{
  "n_layer": 9,
  "d_model": 224,
  "n_head": 3,
  "n_kv_head": 3,
  "head_dim": 64,
  "d_mlp": 896,
  "vocab_size": 2048,
  "activation": "gelu",
  "norm": "layernorm",
  "norm_place": "pre",
  "norm_eps": 1e-05,
  "positions": "rope",
  "rope_base": 10000.0,
  "rope_fraction": 0.25,
  "qk_norm": false,
  "attn_scale": 0.125,
  "bias": "all",
  "tie_embeddings": false,
  "parallel_block": true,
  "init": "uniform",
  "init_std_qkv": 0.0434,
  "init_std_o": 0.0111,
  "init_std_up": 0.0434,
  "init_std_down": 0.00512,
  "optimizer": "muon_variant",
  "lr": 0.00253,
  "lr_mult_o": 3.0,
  "beta1": 0.9,
  "lr_head": 0.0049,
  "grad_clip": 1.0,
  "warmup_steps": 200,
  "schedule": "wsd",
  "decay_fraction": 0.679,
  "decay_shape": "pow",
  "final_lr_fraction": 0.1,
  "batch_tokens": [16384, 32768, 49152],
  "seq_len": 512,
  "doc_mask": false,
  "train_tokens": 282000000,
  "steps": 8661,
  "dataset": "wikipedia_en"
}
MLP neurons of a small language model. Each row is named by its layer, matrix (up: input weights; down: output weights) and neuron, and shows model dimensions 96-223. Each number is 500 + 25 x the weight over its row's rms, rounded and kept within 0 to 999. Numbers have three digits each.
Before each neuron's rows, "fires in" lists the words (lower case) most often at its 100 highest values on Wikipedia text that the model never trained on.

fires in: "first", "addition", "list", "end", "last", "rights"
L3.up185:541508510541463468478471469494517482532474454462473494485470506516522476536525454461476472472506522478469472499487501496503467517495448508552515493474539522493488497473486527503487490535539495505475506523493514532504523478504431538565511523518527507515492507485535503512479512487506488469498483558493525500487502531499477515547493513535477547461493511495507479504507462492472464489513
L3.down185:526486527485434488468495447509492458496469491480529521487468495501538434552488496478510503511487463504523511527517500556479541483509496506530468472476481535548509496533460515489547512502504510496499517494536531538452463475526476525535502512476506574462509498476469480483481517470440463444504475476474528478502472533478473504518474484505453473493522492484516531510494469510556519487520

fires in: "mexico", "family", "mississauga", "africa", "entertainment", "church"
L3.up658:514464503508525486496493444465529514546491473460524477491504473480480519499475490485466531510471503503481535568467544508513493569505496513493533543542434510530515500522493493502491489497521475516517494521491510490487438479549517482506546489517536523524469479472504480499483505483511512527558493544492578488439511519524525489481450534507503490483524492519503515510465476486524491448476
L3.down658:511528503503431493497538490550496465521487515533488509508506514506469518478503520505500481528498532484491466502495474492487524472517436476504506478452539489515521508488495483449550515520474483495522488508497477508544499522498493503517476503520476479482522491491479464508464505496505474504529452509481476553530513500538510482480516522490540557543539516547481465508501481498478498495516

fires in: "of", "various", "clade", "clay", "than", "multiple"
L3.up626:511530482524533523486495534492563475506470471526507516502530503489487479492431548515502494445482507441515505496484463555539474503511487487478536515500525553527507506506535495473519464474487481455464521508513520493522503511474503540500431473539521500506515484490491502520527490494479496488515470500498494458498524536490509456510478506483454497465508489472499521494468500478477501492522
L3.down626:509486523474485502497474494508510492471536502529465462551461524501501497500492497474509486517493494501497520470529505514510525464465467477525495516553490504518459518523491522484479472531479489540526487492438499482457503511547466542433463507493494487472516526526472451488517502503533451494494521527512538526473533505507507493504539493523519504477534483529506528506504526527512461498492

fires in: "on", "of", "that", "who", "such", "in"
L6.up608:493484509519500483534512467510514477534491479515499470542498536535493533520467528522472489471521476547497545500474526479495538529490507518509507543533456506484479497510465493463525520528499538474543479518507501489527547494466479489507471508507488490425502481508498484537500537465484504533550508493513447451497478510509520486501497516503508498456477532523482496456484500497462493469515
L6.down608:507490485496452543483457508455491545488451536504495502531558487500509490538505517504498465506464489442494500500477486530499507496544475514445526516544489475472504478499506484509507507467489456498483529514528534525486477465490517450495491520489518538501467527500479488536467510539533482484504511522487484547501449550507468482513445532489498514527500496493526516496463519486520497468470

fires in: "on", "in", "to"
L3.up152:497507480520499500476520508487517501486479496481507465493497480482533485515518467451521489467525464507471523494470457516492478511474511531527514461505522446524531480510497512565513566485539490497507454486484472498498528471495462490505463480511510506543497510495490503539494491549503522515467536508512478488488497499484500499448528478490460522475540510565483478492492495511467471475455
L3.down152:504473474475516530477529561528526533500527504513508476552507481499520538526502513487487486479517464470511542507492517535476502512465536486532499532503504476498510490497487482567511475502494422444497526501493484496509524470500482489454466495509508474504497507479500533490486521534516535509456487484487448472528472501463476485495490533496429510493544520528516550500477510468512487491479

fires in: "it", "what", "below", "she"
L3.up278:487519472508570508550556471495510459499475449525509496476472501516458542515499529506497524520534494488483495529432515511489461502526442530559483524523525483524486469515453492553516507467514517467548553438542513498491496525518471492534498535472507506493538493461497513557485486471528489515482539499515504509516480514510518492465498508478489492554500467545480485450496526493499506509517
L3.down278:502521554503480506484493491465496491532480506482498462515524532485467485499477526470519494503503504513450532469511485502482483481563530460515517511461540499542513492509494495470466474492475498489510463521477554492495492498459455501449518475454496526444491498505515505493522513558495504477476535499462536513513520482514504503513520506504444497479526508541464461495539475543477495524499

fires in: "of", "various", "among", "numerous"
L3.up583:507532490520502482501513481517519442493466473540482507511507485516534512484476461505517497444521487495481535470432489450516524486523460535501538496476467485500519486506460527497528516526436468507537514506519471513509484531460486523526444456495487502489516513510534476500484535485526476488529497513478482548513505549528529459496499452477531498482495491502490522460508531470529515482484
L3.down583:510483498524503506484476476473529481530478508525478553489494551549523534496507440482493492482521482504479520477500464495501508489484490539510560533485525500506510496479504546480526508475495494508514482489485511508460479502496452518500430536481485482526486502453514467491502514542514467485531478502499500526526529506459480485510497507574510531463533468487484507480547546505485499491498

fires in: "which", "who", "they", "that"
L3.up766:524529487522465459490464537489511534491501540466479491482524509475493474483447505486524484481481445494436496512481487493503504506527468525493509535554484496467526511501519545485540490485487526478496459551534477546486497471513525503541507499451512501498476477498462469497482484515536473516522525541489480482483509561523525461514539452552487508506525512527441495498438497509456512508499
L3.down766:490483550536500526520480471489495479530517514462523526509524508466457518517534505498468483483463508499537506514488543520483500479487466444490472499465479455528460510511519535497480475505526550514474498507509499527499505508514547498472506523458493511538472487518464475470467564519512517538529520501515476510511463503485492512488459524518449506538462486470503491540510479485489492492472

fires in: "by", "species", "law", "males", "grand"
L3.up442:519512471533478506523476506503538507494460544490524468470528487471509527496491512445520495507511443482491515507475480510514490510524555501537551520498484465482482546508532534531496488530472466489486498548503541508528497483502505484522479481511511488516504513514510521512547498493497486508552534485501508526515474537423524526504504480518480545516545455468478499464498506522513455483520
L3.down442:469522503493492528564501497529440532534512487503524436513531488477506477512500471494436514485492531539517516514496524517487489488525519504472434501471501468538479507519515482496499495491477453482485487477501517476487514545507534506479525485464514459479533451500486497506492473498538522498497488538549514480494526506506468476486507494463475494516575537479498497523529477491551527433515

fires in: "in", "taken", "councillor"
L3.up2:564491518518489511521475470497531470510520487495492523488519514482501528549517541480524473484528460490530458482521523502528501497510479475509491473486533509461494474486560467518503501542501504471573517512480503494506567506498504543486504459511515516499511473521523493541515511494482487469552449492503471465507497468500480528498490504524479462479523491502532458484508521495497471534544
L3.down2:474498499507506494487513447501450486477490471516495513519519521509544501542533502467457447481529480497496514475448487485539514516445513517444485493561486534487479471463532523470510470477482511492522525464496528483549523531505508527519508495471454488528485450478486496513485491464445531525513479531497465493522535492517523463550486508512515533505550492574522500470466527475501495479538

fires in: "he", "they", "she"
L3.up559:485455502492486532564511528495486486522533498482483451477507456477473479488485497519492519488520534458528474547459487515448495531530494454515530473492495482551469498440552499508489543517501486515537503467524516529526519503523465481497492536494468527470521468521533485484494521523511512474524512485471491496538487522521490450567534500548525498483524483542490506453514470511499496523502
L3.down559:491436492475516532513498512469513486559489475497450492505509531512472507488526527476539515497509526484489502538511459499486502481461496472469504477540516504509451506452513551520498494504523532485459490546517491527481496491509460502498470505503504516506463483498422516510472505503504505508556502513506552519506471513486528449515476514540499515500471526539494436465531495552490459510466

fires in: "in", "of", "from"
L6.up277:484500448482544517517498516487457516483470484532464524537504514502460518547481513501482502510490478481480513456476544516488515499519480506500470519518470536488507488505517455546527497476500519486514485492445497457491511474533476498519497491477477479499469460478537464523490435500496535515465488513494507499498514511545473481494510473522510498537532514557513477508486497521479503513508
L6.down277:463514494521524522497511508495509532508465541529470517517532484496506506502498480485524502460489479533493522489452509472558494473502511515490487496493507534488508487535436533561520457464493469515505498477519448467499505489480482477476520464497537476506512507472502487510500501441505477488422532513528510533501485491479486502473522545527470467465560561457526505446523498495493510469500

fires in: "john", "san", "johnston", "johnson", "jackson"
L3.up630:486494510500493492489496520448484487490493500558495478504544468492481537456506527518520484477511510452509576501505521470498466532486509492538518451502510501450486487508471489542482532534480461511511490510494487490489510503510476460460503502493508489484503510515463512499541490502548534477521471511526456536495509505452508491487514488527499493507514534496513521466559486500462503543491
L3.down630:482501528474478512512471512467475480489490498530484481488475480468507500475490516493481542547501514487518508497506462475547462546506476468511533484528502472541476485501482485455514489480516455499501460499494467502470557456472483489476504474499486496534457515494516521491446536520528505507498487493541529487494497480476525544486454485476511444534487538526524498511531553482473532498506

fires in: "was", "mexico", "were", "company", "family"
L3.up245:501476528501512449469464483540493472529499511437507493527512483529513485480524524515475485498527525490433524493491466524450501471532490512532494480511557537542511494495529464508522497483477496495488488477517530473485508457536472549524526493509534521543519502515466466529526492453520508493504481528492498491501521474486557514482518469506532513487480485461531485502492495518487488522506
L3.down245:473475473477476498510508560531522514490490475512482516475504527490499537512459488498487503532519462465478497540515518493460507500421491490501516518499520507483494496456492537495547521505519507477490494498495473503504447510507522519493476498514532546496478524531508494500473476487492502513530548508474452529533473481523555465509441513460496475480522521515500548466546484441466514468534

fires in: "such", "during", "same", "always", "human"
L3.up140:500439509471520512501500484505544515544470519528496502541541481512504496526477509460504498492453476512482494500516536503521491510514467542541521497520476470537555473505483471464499490494481499513538501467466505472478442485516534497497531508470470476476473492513502492527528482468472523465530507515541485456518519499479447552461523479530451470499542482466485482453465480489529484506521
L3.down140:535508473542500506493499487506520509536497491544548545503463491522502520485507496504460471505510484519533519499517504498488520470558505519485472459471542554504488501486514537480508527551458442501492498547519500487517517487521486468483516512528489442456523482471534486477527504511533513522526447473461505505493488494520481525472490559486511500504468512531493504514496526443483452505508

fires in: "it", "they", "who"
L6.up673:528436481473458507528474503468450502478509501492502481510513512492462530475523540513509548506506480506481449488484509506473520521508449460489453518479515452506490502527505510506513511520448531504500491517480531532459538545457473517486500524496525526463513456539499492490494511506557489517539536489501503489507501552550523476494485485508502466534506509520495509490506483525480515475458
L6.down673:506465493466492508481504484519530530496563481442499469483504499486483479497522529511545524484504477465487492524503496497495521489496494485514501521490481446553517517478543517482528563478520501544481517517518458531504478472487478526508506498468508517502486500492495521521462543498527490482600463490483525512489470476521516477497442502473451530525497483580503488524464464522516530492506

fires in: "it", "there"
L3.up361:543497507518553504524506489493465443533463506531541497535495497468460497496498485476497482548504544462511511486475511500468494458533485521512475561506494492546490497486447510495517470497476466516532537508507498527516451493512479443492495526489486492534469450460503541474505516495521466541469456524462495513493522499476478502478512511516517513526495490531526490491486482488471508527486
L3.down361:523444497483470539526507478535498513501512456502495516474482505478456478496512541522510517481479505528519499510498501493469512494468520466498493499505473452496495454528484542476520506510506539517494488464503567503479485465497486484578487477481514497442543519499510499471464478519516484519534523527480553512509498478521553508534483560483509496516504511563480516467509463485482500466477

fires in: "of", "than", "van", "for", "multiple", "archwires"
L3.up283:494518504501509532484499511512511490477501489517538469510500449485505503513519518489489504521474468447574517507476520548516486509491503517456533463556533537483472551490461494529459488516515459493506515494480515549524479473483472554520510475515506513474494492452514485518517520532509527510518466513485489486483515518519518514517497528516522525458465490496493514485523477514520509509470
L3.down283:487512480519485541476544513542475463506538531479445470484494516533468464526512475464463506507488492506459515514516523525461515561506477478482483506523533539504500464518500489497503480491526519475479445492506485558493528506515502504532478493519507523477489532466511480527460497494486488549532501475483455527447527533509541453510547476483472492493493496503507505465529517506557474466494

fires in: "an"
L6.up572:493509523525496503513491432506461506490518485506509514548483491473525492532462483492464494469536534552509524540519476494469500501492499508526506527532512494519473564501452510521489542500493484491493471482411479451498509483498525465505454473553540503486523495483478470464520507524511498511523495478501485514506487490493496527514504501529489502472511501506513517517515487539493508486481
L6.down572:475491486510487509502484523483524447490490500490485544507532471529547536434497499485549514444539467465528551500538448498555541497521519524492524506546498457497481500509475542464473500495462446487479503471530509445523495539523530536498518479531536538479508447528462525516487490501542532498497505522518476419526497526513487478531493489503525500491488510487495545505517490495488490523488

fires in: "first", "last", "turned", "leading", "testimony", "lead"
L3.up29:522504486486479496497518499473551423511472492519508483503467498498526497535528498528479485529498512496469478505496496504489467514516505520508511494481538533482524506482515512516500517496573485502537508456535568533503491498526506528558516482498474459529473489563519461478494497526458495478469447524485506489482516449508514481503533465506482520464468510448547473510515512499531528510529
L3.down29:494525473510517515563495500513466537490466467496529528497514538498442521491532482456508467510501504446501503526538507531508503482480512509494508518476434508429474435520522519496532475494528510464460495513456516508528452494455517496497502533502506527490488504545508524492532477527482495474511476492533483513504537517465488517519531483499454451560489481517515517500504499527495516476547

fires in: "a", "the", "an"
L6.up706:440488542488475506549507472497472483523502483482502503472509484492464445493506479465488518504511521515498510498509510510504501476465478549523522470512534486525464494492484493512464523490495516516478463539504533525532509513519494515526511480516541497517522497522518461477513460517523468507471475516530549506524471511509507481413465462504466506486458516493519556491535477545519491479497
L6.down706:525508558495445477476486494518494525470496464480492461480528472537491502487512510505506469523500481497497441470539526511487538515483507468478490481492516496511519497500552536475504503459468471503503521501530506523480512519527550513469512494535528504490468489454506497470532505471548514527549521485456476506453535512511444524495480525476466530517476509503522494522464495529478508478495